Weights of a small transformer language model.
Training: a variant of Muon for these matrices, 636M tokens, 9710 steps.
MLP neurons of a small language model. Each row is named by its layer, matrix (up: input weights) and neuron, and shows model dimensions 432-527. Each number is 500 + 50 x the weight over its row's rms, rounded and kept within 0 to 999. Numbers have three digits each.
A block is one neuron, or neurons of one layer that tend to fire together. After each block is what it responds to, as a language model described it from the Wikipedia text at the highest values.

L3.up112:564509463529582509465528499494509466545496580488544441496571544449479437562491514504542530620479418614488429530486552506443511493472496543511446545476572515448518486509537437535437430533413524498484491511526400454560483579483555571398509531537460501493483472509473550531501516522469488491
L3.up138:506505452531522560458566595458504495482517610423538435592463443504506389449493523488489574608579510575514478525467459459435628525539578552451560474457433597530464523544532458526486516565520467511510486564511535496547464487471556538500499508502485553518426510417429552501456503477377488439
L3.up140:499466455528420570484494488457508488537580505485470511588477461408472490484544520548524618499552496586559420462555551427510454517471532530474468560426511474525502452599531503484532529525480422521514520534549528560503493552513573590541500506431468558559462504513418537513449487501542490488
L3.up645:498456439596494480544463514419476550575569564448541543576450499484494471488497486518543544493484425654460461413425512441420588449516577594409549521532518447536535529533536473556369450572551390631491456477528526496476519515500588488536499543526559579530515546434435494576420513539475511497
L3.up772:543472377542486421582368584447584545476520520559507480508597577544506434528506508455526524446399431507544471511393515476607563553545527509590556573494537508457457455561475541517506460564455382547588465442519566504473572525513507558541456480512465517526402415434470499536490479515631496424
L3.up882:567482329438500451528443518461523504449445483437530426494445451473399529443441452451546574489465531530518596504406458479395612559561531532470559511492464522537458473579503547581524544517523521456568447578528545564481498565574522498501527472482565462544463491507391558454411504487497548507
L3.up1793:463468491577539536506519516457426485433483627498477473495460577531553505550509575466558486493495463581532473357476523426415498409548588563489482533484500400400464537460455467562546534465314484616508576421489638486527553496483558451519488466440573589512505535544482523420501508450499574486
L3.up2011:549443409618571512456442475455500496539578558433481412523428493436439476545438446448492560442461519573527461476463470489385508472522450565463573483522393505518555500449519494535434504580455445548508479507418596587457495509474507554490491526509523574502495623464442533511496589489433507505
Responds to: Surname start after first name. The first token of a surname right after a given name, often a word fragment, in rosters, credits, results tables, e.g. Richard Sche-, Pat Mart-, Paul Ga-.

L3.up171:522603485507478586453507519561501411426464458600521488560497488425517481485531522530408450502507457499506517516443539533503447443409471422523478534511436455535488458542531489410450534544601599475537435515458591495475473492598429515471511525425478495582514511432516524493581529480471568377
L3.up280:451508531431576517494589519454522547520462489446523603537544470494497453395566495456507537546555463435576431402561444457475472451482515466490385535515532522548541496570462456556513438506557503498503499445546535539529531475536530514470424559498531420447422515487509570511523564602428586460
L3.up360:493593425469375503518574518489408475381540495518496459520541479540486491397485577444521474502520463561450498491527496459540463558420440515500453510549484509567576513539508482536470571606502557536415422550458621551499500560419460461393492540435488494561445517462507458547607567485443437462
L3.up482:533466448531467463444482464481593434491500506452486358499497542415523433567574532452492575526576475384510508541471452511558489474433452463489466542539470505475402492516532486551559500456542579530472520436484432554430448557496534541544533494528551478436505486530585624548494483515458502514
L3.up491:499576568502615557568624559442545491576468519479460397472511447461541518525447467418592506465541519475564457433490458398438404440507488527601494493480488496468443371598482475442501458586368596598560542473538592426532534520491596497503521398507520467523496493495570500518600505514448470379
L3.up774:380437519576517520467549480466489453486487483536424469418436517537461524450497444506460513496615435498414473511479552621444505521501526596492482417435521459538498479525392467499506453394483548508571542494451541575525431493555537514596527492468541547482492451470410531562529482526416448479
L3.up1186:445495445483490520593472427548501477458403559537463400439473331481466514484495666480488431523545495484497440514550426538422566586505508574560488578486444497565469502450449524538570479515436458593556461455523581522459456566605500554514472479474483486428482548555434530468508571540435499590
L3.up1400:550486404499475461563526516518527480427500549568500515448523488541528534513473462458620437515530556410436475482584482456503427522513452443524583526564491516525567521517484468596595592581488441493492485567540495550455502559547518539563534475549496377486516513481448512506467545432483546504
Responds to: Lead-in to numeric values. The word of after measurement nouns just before a number (height of, wind speed of, average of), plus digits in stated quantities like 10 years.

L4.up593:503463483418563492577492472414514508467475542515478578505539508444619484461485501470549509516485436479537525493506507460485501556525572451514508568546579448530528431469524443504488426493534476483496388563492446514514508422615434622533470411505462460428471511445419596561526474522471446521
L4.up750:566547491560465564442518404545432470468522482538451528476460476502507488542517491428491443501624438563515501470551503463562494533470434445520514495530499587526465503456605432519515507490478531540488490501537552507535417492516481417452576474570499395503528550573505531608504526464475481571
L4.up834:539484439499442627502432552533496496490542544514557458446531484496499477515522482522557501501556464480500469512516538456491528463431509557539461480345536460557496564509506476544458438517484487426564487553509504538561457424601436509491532551574481461501519393508394507522545529573484561603
L4.up974:392576563449430483498468495412492436593538473475466457479505550419510498535503401488589484565547481576527511527501470438559460504470512533581490451486505524595478577538483481509539541487420452411544470544480429499580435439411488576575450459529422435458573478397494545446496542563536519609
L4.up1494:511517470511581452444494457466394365361545454502408435455502541457551462510478491540457496511521519479413544489457445449501429480474464484541442510403436515537441500499563452504483495473574486543434472597588562502504505403551596546540487523506565563562501465609410531567536400498510533528
L4.up1852:547423391425446529524500515364460457508525521491502436417387402606461550431606499563470596575519475517500543484535529454546477570482528564463492468524486491445440500578463490450516420486571605499533441510475586488557448530558519422535588525462634459522480564576533454446610506534495540496
L4.up2135:562495435522543456498512474497581476568540529432380479539452505462514436488476446588617415551582509486492471424541413446599530533498507476493522497530517478523531545404378522446587506544489455540505480541544402498441500478523449537496429424395452466510531578391460463528562595585518485505
L4.up2150:548444505454391501512575524453402440519479417439543485556497518522551412428531420434464453553598493481436479539606543523552475537549533465484490487553502548536524565528536472479479520465542442458495515498522503519524501548555514522590463531557493512490432520445491452426530541458548458455
Responds to: Quantity-following words. Tokens right after a number or amount, mostly "of" and unit words, as in 10 years of, $5 million in, 16-17 tons, too much.

L4.up14:564425564525498442517559543513458474526501453514487505606513553491474440556510538488491495538554463517488508571457449521561490500414394548451522446428569486510476557468502495430534486499571461476495557529538494480539499455530572515493542498442515493480531420407477542547527540450513546485
L4.up237:494497543483550511509556612457548464572587516567443591492473525425378535544519511524578528563422480548568466497490499463511511520466540480402479513470586458527433398542542511352500543481500551538523489520538437495423471483561517490524524481347535512490509466522414587503453458502553406534
L4.up625:520592494421453511563439536555509474493447469535482526526383440474525452497524577484459510528427485515468539466495526596487460477535479528572380548521425530456584536416538446533533464563535472433488458481567579463458457428568561548509513546491540438484548534437509455460467450575490448556
L4.up1186:448461483507456455431572529470459536510438550510571407505475540572441422458540502573503492589439446558471524358570496432467490557492615451487529497569516480505529526494442471571497448529462537531430567523562536413497582448548509539474552418542481448522485444488452388471569505445522513551
L4.up1273:452456482482631574497529490444564540414472492592452512481441391514422554531547488454573449456548459539493544512382488437538503547576515477515582473630430500418452504495487472444479417500541442492534570513532471468573465424509467492542525555470531508441523512531527539558533477394513506489
L4.up1665:487511512478546484580458622494471421588542579501496501530571499520530513562522548479491529535563502532591570520501500521504434468527473429538435491554556567588519590515423436483547541564525541420480527539613422608524586517566551543419571443528542475566499503498499509484478595448544534540
L4.up1983:435470509528422567444523595483480475443482495548492480534455510488503451400460550492494457499506477543433500527450451454500401538532530520510465524573380518506469530437593459414468539597468539470456498508547461495518464500571629586474552524556483485387534497510458455450589464421542491547
L4.up2180:456566505502467399490475510445434510437478420528543574467526611513385490570545519477505544439439449545513527462465490489474457555503519466534403571507516455581509497458520467509477511465492522553395456412435466525571522553613673606470521561522512521425424498461473555479551487475484553476
Responds to: Date days and verb particles. Digits of the day number right after a month name in dates (May 2, July 17, November 1, the comma after) and adverb particles after verbs (grew up, came down, went off).

L3.up86:473422506447478445516569535556409513480531496490490415481553481519435596434575516586560432397446539515517502486552578531473561527443452466490508512506460473531569558543532525524500447497425506519475474505565451426516464539557506535508481552533470525478542540495547461464535522596549552504
L3.up1168:480567558492499420520517390408489404529578454441522556533496467468508498542517546519434404403508484483577535494402521409419543516413573605512483553440588487514525476456515542493506473515558508493520473643539407616450482511502466527535445561466431488554446496512546525553540486593444507464
L3.up1370:476388483448608417438545488428466534470489494458504475465493591513548441563512502617544475428604517500605540519542507374486473610496537438545520498482463499547486560559516429580434522489426455547424461476437470472436461433540564516548547514470424535491497514531465604557402563494435445447
L3.up1455:492449479545476480570594396444405542580447518550505520545583457425470491463484474423429521507413432515583570541585596507566426523505591509511473530443540487528527547430549422528483452482497488554509437542520535542534464444437500439379441463466521503467473591543476534447463543521516449462
L3.up1511:537467519505481564520508519536471508561579446595589462463427559450548548491608537550541436523560464539471523501516447564482500391567424465433521508436573549469445545527469477591502533502507473449562491439533539480447436421446496484448524510505598484481519557423641404433452454514560521519
L3.up1875:469472495488484524482570522524437545474508465478510472433513565468525521465517477503478481537501452550452501498447560453469420529428426470558582501592486536489535623466667481521450518536487520500544527461536457508497473482587480477504480508484430526552459587593497446491426459472619437500
L3.up1957:546535453516521438505512482486463414457459471405586586521486523533510434498561511553526486458516512496498449516498572513469493486464601535447499571470537488498437598486563519518431457510520505482591433385473481460578511549474563586485467546450547463514491468488442530523523495480560420488
L3.up2225:527467551494528448543476523484504479476492422564589598518517555400527495527562529538515463408468495513523539473449547441536517502476458512385483530452475490560485586514493513504497449460517547433440519474513495409415395486416441493409447408456525460540540500474573524514564445578471567408
Responds to: Year start after preposition. The first digit of a four-digit year, or the space before it, right after in, since, between or the, e.g. in 1981, since 2026.

L4.up105:523439430525545465519511518499430455466494439495584526509421425483579527556636513481568575400568503467601523564547449513511513576411524492469522473426589492433590491479520514558494544423589476506537486467486390528495468643507467531528456533521505457484556489555463460563427540404540471498
L4.up299:540529533553539531524523523473573516527555462485414486494563511507509488404559483433514409400375513594542410500511592550485499498474490501483443587407506552543496440488473486417442484500440554465577508540572539519440470562520613599467541495477528474375475400444428506476501521519535503537
L4.up440:482497451472515475564527512505542531507505500548492414445546453510476578538537508487486490535497463545479428478411475444491517457425525503546501552512424494509459569470499520496501554487498499529405527391469511599455480435538496492539499511555473539461550526486526532440452602527460547516
L4.up862:491452509569444476457481460467471482457430395450508375453463501528475520565482450508555481461504520492517493491477584581457528482505521478580436558460483590445493502508479558482469567411538438578476527464455444510529484494521461532479523459549554475516478476409472538538447522447554506483
L4.up1110:525623519544519500421470516469565561480453552478465482549465474508421463478565525486574500394460496490503419456480418513461588563513451495505453508511504626462526474548559511449502558472497474572404464507577532584472478520552468487499495517601499448570478404399514493573529608525399420494
L4.up1670:558493540498499570466524482474610376466478445427490503526456553476556429540413481484490506436489470456514646508466441611565546477502457476521500519485565540547489500500486515459417543486488434443601561491480416493541370578516474450458533502478614514558475466500430574408526447564494423470
L4.up1993:459493481539494551452526573478489520513475529464475487549342548646557485546464537458560534513492532516487467434519498448425471498366455472475456501433507519465555488463605539489486585507533464489494444503477554472515544484572425438457438618586471542482510507570539522481494542464523475469
L4.up2163:510553530436487463533463478416509528544462433453466417522602362538415500520585486584505603467489505503535509445501466498431579591514531482550405517515571453494492552568555485441410579449475516509401490531496490577549440470474541441481502531520527507448431496427440499574495470451459551444
Responds to: Digits inside full dates. Tokens within full calendar dates, mainly year digits, the comma and space after the day, and month names after "in", e.g. "February 17, 2014", "195-7", "in April 2003".

L4.up738:508519580521530547490549584461479465487550549585464531544497429517401406499576477467554507500552566466463527525484505562559493499456521489520644452432510457421422542516565532449501570437509587558509458514560477508497499501479517617587518538495553426551419498539402455562494484450424583482
L4.up969:540457451504490463499475491469496439411483432528427580387477506519536497479479526408545488498483558449614612466500529501521444485569464518464450472557460452490494555492486471602531504460447470509571464501365494424539567404537572504494391478498521422454526631512402487467427496465415390477
L4.up1278:464458545448497567507536571452431522445533507542514496510515526495504440483598466522448432465458546516576389460452526516510490526499475546553478473458446481546537571517460456592452584483471472513556428462529625494557502357486474501507443566490477507531530434529492404545433510533504560580
L4.up1950:498480462450438608529591510469499511456379516512455481400479441409531512439428495540467536503450469602467449494474427447549547554449535529473606521594539529413483582408495483472513496408510456451483527470506413514464530478549409507530489516522540514429444456500427458520573445490477480515
L4.up2219:523560449550478485498487536564542551548475472526495507477509606454367553454516532553593518551471515492517524500519533487364569475458567583489511567444543511535456518416406500413491498522506559370494430460539498539509462575533474428559469505470563420477512477479496466596481472485463389418
L4.up2222:513545565433457541451580525517514468455560460550621480493427491506445494490565430451571536477489427512491498397419511403586523449482530558485491549538526552538651554436487475436440513518511453434489491519555555574571440484500496534535499505389459470510526421455488510432542574477577582481
L4.up2248:477477514527445472545608500433450526527485593579531540498502511502515511467508495509494521525426440499510608548550524497466497448416505508525478513444493491545527450495537571525463490496528467519602447463648444559534530482547555513564597513448530589441518654588478560506457507532504576540
L4.up2265:511513563485491521554511560497480586422636576439457503410528483435488549497500472501534461549515456463495409460441449494545511492555472521456490498516461492543529386401524436441518449461489487542565471459651530558516425496488622507445491477488539552473514464426449482480538475563541518472
Responds to: Second date in ranges. Digits, spaces and month names inside the second or closing date of a date range or list, e.g. birth–death dates "– 29 March 1847", "(1957–2011)", "from 2004 to 2010".

L3.up30:587485466459474525541500510479487546540489483509502529451577463582469456616467440559473471513536484491505518451441393518414427535520420535455396532491430587518482546471466545450515493482421545455523522554539509512548436493492497521545532415400516559420559425474475523511496429502524533528
L3.up501:500494501579429484449556468549534537474483488466409566469528592573394467442487495474482631527491430478547541436526485557391591566469562435441445466494493521529433524524457463454519479519454572545507464532501596554460396539487451489508518462513461417608524431552429480477513500515490465514
L3.up1078:478487536417540409431547418542618575478473511422502511495549452514469464504482547571440506469517529491416461468494595467568533466571489504465493477475513465540446536591480478490507600550445499513504496491523523466558571527528518406440436410508491508441552511562499508481550463528526467491
L3.up1248:462649501439493370507515473476514530582496456449440513516494487504449477505481573545449508446496509447555415479521464475461419361440464462514422539432519555561535652517429566503558505519497467509503429563541520491453509545528478492459462449431425493551549517524514543441502505526473543529
L3.up1337:536516468488525409471446486536491456478499463406513563479440536476431499438536638451505519547470498508472523488534574501551546438450509583516477538468494571459391575469467564493542498521534435491469434451446452480489569518448473517495447490532500586541491520493493587521516549477542530510
L3.up1844:612520533588551476578524522571488494630503478445430531533545473480546537560556541525551500565487573531500443602535546532527486472447470480485552553434446457480500566519484534533519516535546500474509497601508456479499463467545502552437543477504554524383599504612454544579481482456490517419
L3.up2077:477514470480489528492472492555543482401482512510452504414486581572511425433587450497515587552529525552514467556549486465556563510507498509478483511476417473487545486437505543547493530524457490556566499496517493378583483565558598472494430544435465548514578535518548487518501470509398560529
L3.up2082:421547563513480479491551471494547486415522519434457551594555425563402450439525548473488451595523456573586506434481469524451442538472493529476520491495532545446564479540521597438532514521513551483513418518520580495475541444547532531478469438530474483506412529413465515503598519501478501497
Responds to: Decimal-place digits. First digit after a decimal point in numbers, mostly percentages in election tables and census figures, e.g. 17.0, 98.4, 448.7; rarely a mid-word piece.

L2.up244:483401517444427508582607512449524450454460566495478433425522527550500492479483542519490465510484555498502460446457503454546580458560528538514547577534484600463458564504496447466524383478524491467630552580499584508570499473565458515490571452543434523421451537400532449418467528434473476510
Responds to: Quantity units after numbers. Unit or counted-noun tokens right after a number or quantity word, such as acres, ft, /sqmi, beds, families, pounds, and commas in dollar sums.

L3.up157:541513450461515412531482565383535524469509437559422554487493509493616527509543473449606467452486576454509530435493611484570556508481437432553420506432585559471553572478574583505518603514507495533471545477438440491484439477515447556552538522476473564526497489565497453528536500479476451526
L3.up371:457452512439527467498442577513480464534505544526504431635517480474473497556565361591505431544556471545431531554449523551526538490525478469479516550450482507571544443514443542386516445564531479500535484467498394477470506531544453511548554489424591449509491476482460603593382531514504484595
L3.up563:476476517463520413472541440474368470433506570513472523479544486429509471478520448557526514645557540566529551438531503479470569385553382573516460514539435515512461534502489432453487487534540615472495476495519510569613426447552464553555549587497553464502479509539423395460430436477510442555
L3.up834:401455514416476548429542486443570463520435488442561582522422516608472455573547461504555487478462490589482446523476470528460580558477526457479528514519458679549439547568443496495528487464471547474487386526523434566487486501519517599493488472427514544426514521495483504573525463487487494495
L3.up1932:502475532547472435459523548455510453474571454460526517585459476451366498480604346489557508525521556558537560572455582474517651514497482468502447532523546508511591447442494604430488593531501519483432501445492537524498524525557536445613572541407515475462485474470433516552509564522480444551
L3.up1972:506447463384511535598517562428532473460471424461518527487531473508436421576478484496558490490513397489390528579451505511519560498416577424391564587516482519554443515452514570493487492446575540495541489327468492446478640453460469608474606534511472590450482509482495536473477476485514505438
L3.up2063:561526524618416456484561495479481503399442466527477453460539486498573482454525506503557474475562467579436479495504503492392396483445423483470465518441418441417502481488573579552514475451504594518476526478534418467471510503462553437576394521566507503539521437503534563520451445458504470531
L3.up2285:557414516455469508462625439464593532509441446471410529404476548439522514611452461530428523464555514586570490497547562478522463462596494578519417470511538523479499481437451475503447432481537500510546529421488464509508517522592467489539436523501519451487440467422502601469472567499457483580
Responds to: Dates and time expressions. Digits inside years and month names within written dates, plus time words like later, before, during, e.g. "19[8]9", "21 August", "two years later".

L3.up94:576498453413501471531529504440535467420536534514469462468533550456456441518446533589539539557576556453382591489646443491435545558461469495541533538527553470484486552505526500515520461558515558572529445522451476397587475512487579518521549530489435574538512532478496603561515546545510505492
L3.up415:562489492494537468505452456518489478461439550468535502428558464528518496445460555522538545473494562482499500482504485511500475565496544521467418529506436462511470447533483574498586501473500548486549419487494481395516452334545527473522493488439511534481499638474583450562443385545482492465
L3.up620:501589574445545518511462541469487483475516451570562455441513448456468555465569571529438485564575471480488552503455493454468477497556583503453434559485462527457530508556485672541519459494548495563410504533465384331517512445596512521521509447485527506542495584526481549502573548520504417445
L3.up711:503556537368501454552452539485518497523554470575510515537413517504551557521412478539438590470595458524567470430485435517424514504438461479474515592436456465487476511439539527349457500494459457480450481532504544485489481508473382456668584420479468505517483506530431518471499510534501509467
L3.up788:520521528484495480544405458444451493435484450486425606549564563606525476431508517518446548525517463488474553491493512486485518513536457529382509526545494413555488434486426547347482529480529544560420498594367465465450501486529567498567605542494582490469403487514500450482540539538505454489
L3.up1189:504434507548553444518576609433493435476558353480660532499571552436484479612521493492508481548453448446488545532556445520482434553485586527470335494584423441486446518481448549442498454377566524472498469545528576496447543575500492448459506468520538493463547484521515578489488409560500505493
L3.up1341:545459515424458523571532569542559511518467460542473439473474444384492485549524566638474572451538449511469445604457505497436530491485505482408411562496435469483521477512506560468401544542537489475478495507525506424534428560429432542529561385457469553461512496549477498573566497496547526563
L3.up2069:620520526509534477484542496402502538482480437409457497438419489529491498495399549471457450463455517493469520479537565458467468525496511534534431470466466476538554389498492549503528493545510550596517505519443472473477488560581460461579589388435502543543541457474531510568581440419556477477
Responds to: First stat after name. The first numeric cell right after a team, player or candidate name in Wikipedia stat tables: league standings (2 in Czarni Sosnowiec | 22), match scores (1 – 1), election vote counts (194).

L2.up1574:540552480502484474461539595517487551507510417548525548489541497501411588466474504470530499509496467580411538599500618418520375535552487536463508546456483516550487456485430477516467508464459483561474472525472473477475425470517407500596369492428579469391495519527518516496599562453524456492
Responds to: Table cell start after names. The pipe or first digit that opens a numeric cell right after a team, player or candidate name in stats or results tables, e.g. "Svensson | 14", "Al-Raed 0-3".

L2.up1461:555573431525564458536481580413580497569418549531504455453435436498461457568543465501508453538553544536454492407460533422561550538537564558495445520429499467454456540530468528503442478498471418598565469444554479401524488546590514537510524553483469528489538417463372552498396506525468509536
Responds to: Surname word pieces. Later word pieces of personal names, mostly surnames after a first name, in credit lists, results tables and rosters, e.g. Bogdan-ov, Pam-ich, Don Webb.

L4.up492:544528421408512553453448544546441543484519515481462409496493543495451511486474551531479468535502480586448473411499532373513519484527504519497486496548506507517404500485561485489445456444467513539464478523560511521506405520534506447500490473454610495599492556531534426487471523644443477476
L4.up518:450549450502490430599494484555503409497457455521515431535434584435565441507429616500582441435411488573482530575534485506527499506531540435489460499422447571461503431484551570424563441443511498435577520521567534415441417447428411487458516568465441508524385524514514476458476495535486520501
L4.up572:442525499482478482575514607454427475421597551477411460485507500514527545426481590545563568486383427552443530459492487438464491543486469424594537557529494493517456509504510488481507427411567522537490550508487483583511493392539625527497432437476472460503456515596472438555525465488421495521
L4.up936:506506546467541596531459529478552493497557433548393477503513543483552543461523536530550436498592461624493550541533552480499559487558491467585502528521406432578506497578415626621459481517559450515479493539584449491520483513568449446493353445499477482506462463479535534424505564519531489583
L4.up1127:485493520506458553502511576429514489551485540508549439464643524569436492508524470498441438423467438508557531472579447481464374433516574457498542579502546496573537449500540469487504478453473491517532427471647536507558335519522486625483526528496568524481465550477516487464549525512467524446
L4.up1220:501645484486334494593480426529577567579499549557497434509422482506436515585487544600461477534425446524472462555533520495445400523565533540578468476444509507533430430528550488509533527467527512573516522564481554421419485495426360471549520405425465466467487548540593524446544487550455485501
L4.up2013:523436427525517502531509499490445409507527588498461487518518479555518478509515450544495475528511500510513512585543453470446511570487546561546541457545500499515466483442540542448499544463627528563510509461507493488536460541601499465398442446485576505442493532493516463507474424536534495467
L4.up2102:505511494530494443531577506567546534432520498410388433489492499503466534536475526483499522552530451554534550509499430494475537579518640476503480561525485585395475464457482490448486481458589463513602484541445583511528506533646445473409521485539549558423526518542516496530445520526482507432
Responds to: First table data cell. In pipe-delimited sports and statistics tables, the space or digit opening the first number after a team or player name, as in Rochdale | 46.

L2.up1613:446517506585539444497471497490496470548478457515435400499478456590504519488513454487425461470489462463502492388373523497560511506521466477521540507512428544449540510475492423470496602513440559450508485480641611494487457554454543510502491497477452465505403452463568544576484503496490521423
Responds to: Digits inside dates and numbers. Digits and separators partway through multi-digit numbers, mostly years in dates (e.g. the 0 in 2001, the 1 in 1974), also scores, times, number sequences and ISBNs.

L2.up1065:495477564542503460504437411469451567532473481526545569393518507490560526539569549508518457503486402516478452510510559439558507504458509614444450446478526493489483580496501481433491444493495515446561525471461526518475559531477552476507541488439574535444489482532520620516466429511432464529
Responds to: First digit after separators. Single digits that open a numeric segment right after a colon, comma, period, line break or table bar, as in 7:00 am, $100,000, 9.9.1 and list or table numbers.

L2.up1912:441534514527510461521440493396577505565434462425558455473453488512480519445469517540480550407505454480521603513493541571477531549437467599416494551448489519461587494528538512542549502493554513458521425399532462573493526476486570535593485523473538460452525553473486544480524498443428481488
Responds to: Date phrase continuation. Commas, digits and month names inside or ending a date phrase, often one opening a sentence, as in On September 17, and In 1992,.

L4.up64:505572472486522481520525566528461449556533499568508469418567463548525465493622496466490525545477429590530500468476465531435547499552504503420500511430465465620562546438489512542546453462582419499529465515478484394471548475515427528639504423449491482462452564406401540490363579488532537569
L4.up210:563573487508524372433551514518477507479562547523396471503472493524470529466536371446524448517533558536568481510469459596491405519446454492441519541512582511550483613517504474507507546521526533443517514545531527436528575539564493451540453575489500498507461531555510509461488537428469486517
L4.up215:509485458484496466555549571463513546411522554490477527488556541460462564447535540466497552487488447517480501429483433528583542489583459465461590520583553504482484531476503449539565401432561544507505498532472520527507549556573541416503518511557437530496479510583483642533427459554566501520
L4.up684:497513505506540469465480496452506510509336468500473493553469614477558384536588514484407540496431563531570517515453529499531612462573455504480552547379483528489418503552537529451529519472541502539547493439520435406519431465537582502538540496489421439523476442349426509491457488497466474443
L4.up1465:504557426466518419368451543482519488549541454624509537501517494538557452462491580573552540438594535538536509568543524421515467404495570464577606463491428413561424483507509457478561501503489456557510477419450464501508477528565548521588514512478556518421490461334555513485535481398489508497
L4.up1572:543492440511440422546491554481403532484499418501599455497571495450531541460478429479427508492511535497543487538442512547452500540550501446437472480479439439448505471447486506443510617434479562494603537515518553477629477493472618584523453502561498445566565383544478581490454519503528505544
L4.up1718:518495413544498395546510505454561508462493508510624517472518507542508522508657516522441560573487502589497553458435553525543465494537583511464596536507493444521531432438453529421487430457598451532418507393518645459447487549483505490526555517553439549478449493495426521529454448488488455479
L4.up2030:577532467525473416419508552549601517490522528509460489480492477527443471398531476481485526508437518468501458501517474499544434523542562412497550477503516480561556568523603544538439521481432373545530455484513485554544385489546544568513496527425496468559446397441552534559474522474514513495
Responds to: Surname start in names. First token of a person's surname or given-name syllable right after the first name, mostly in tables and cast lists, such as Ye, Ji, Me, Ko.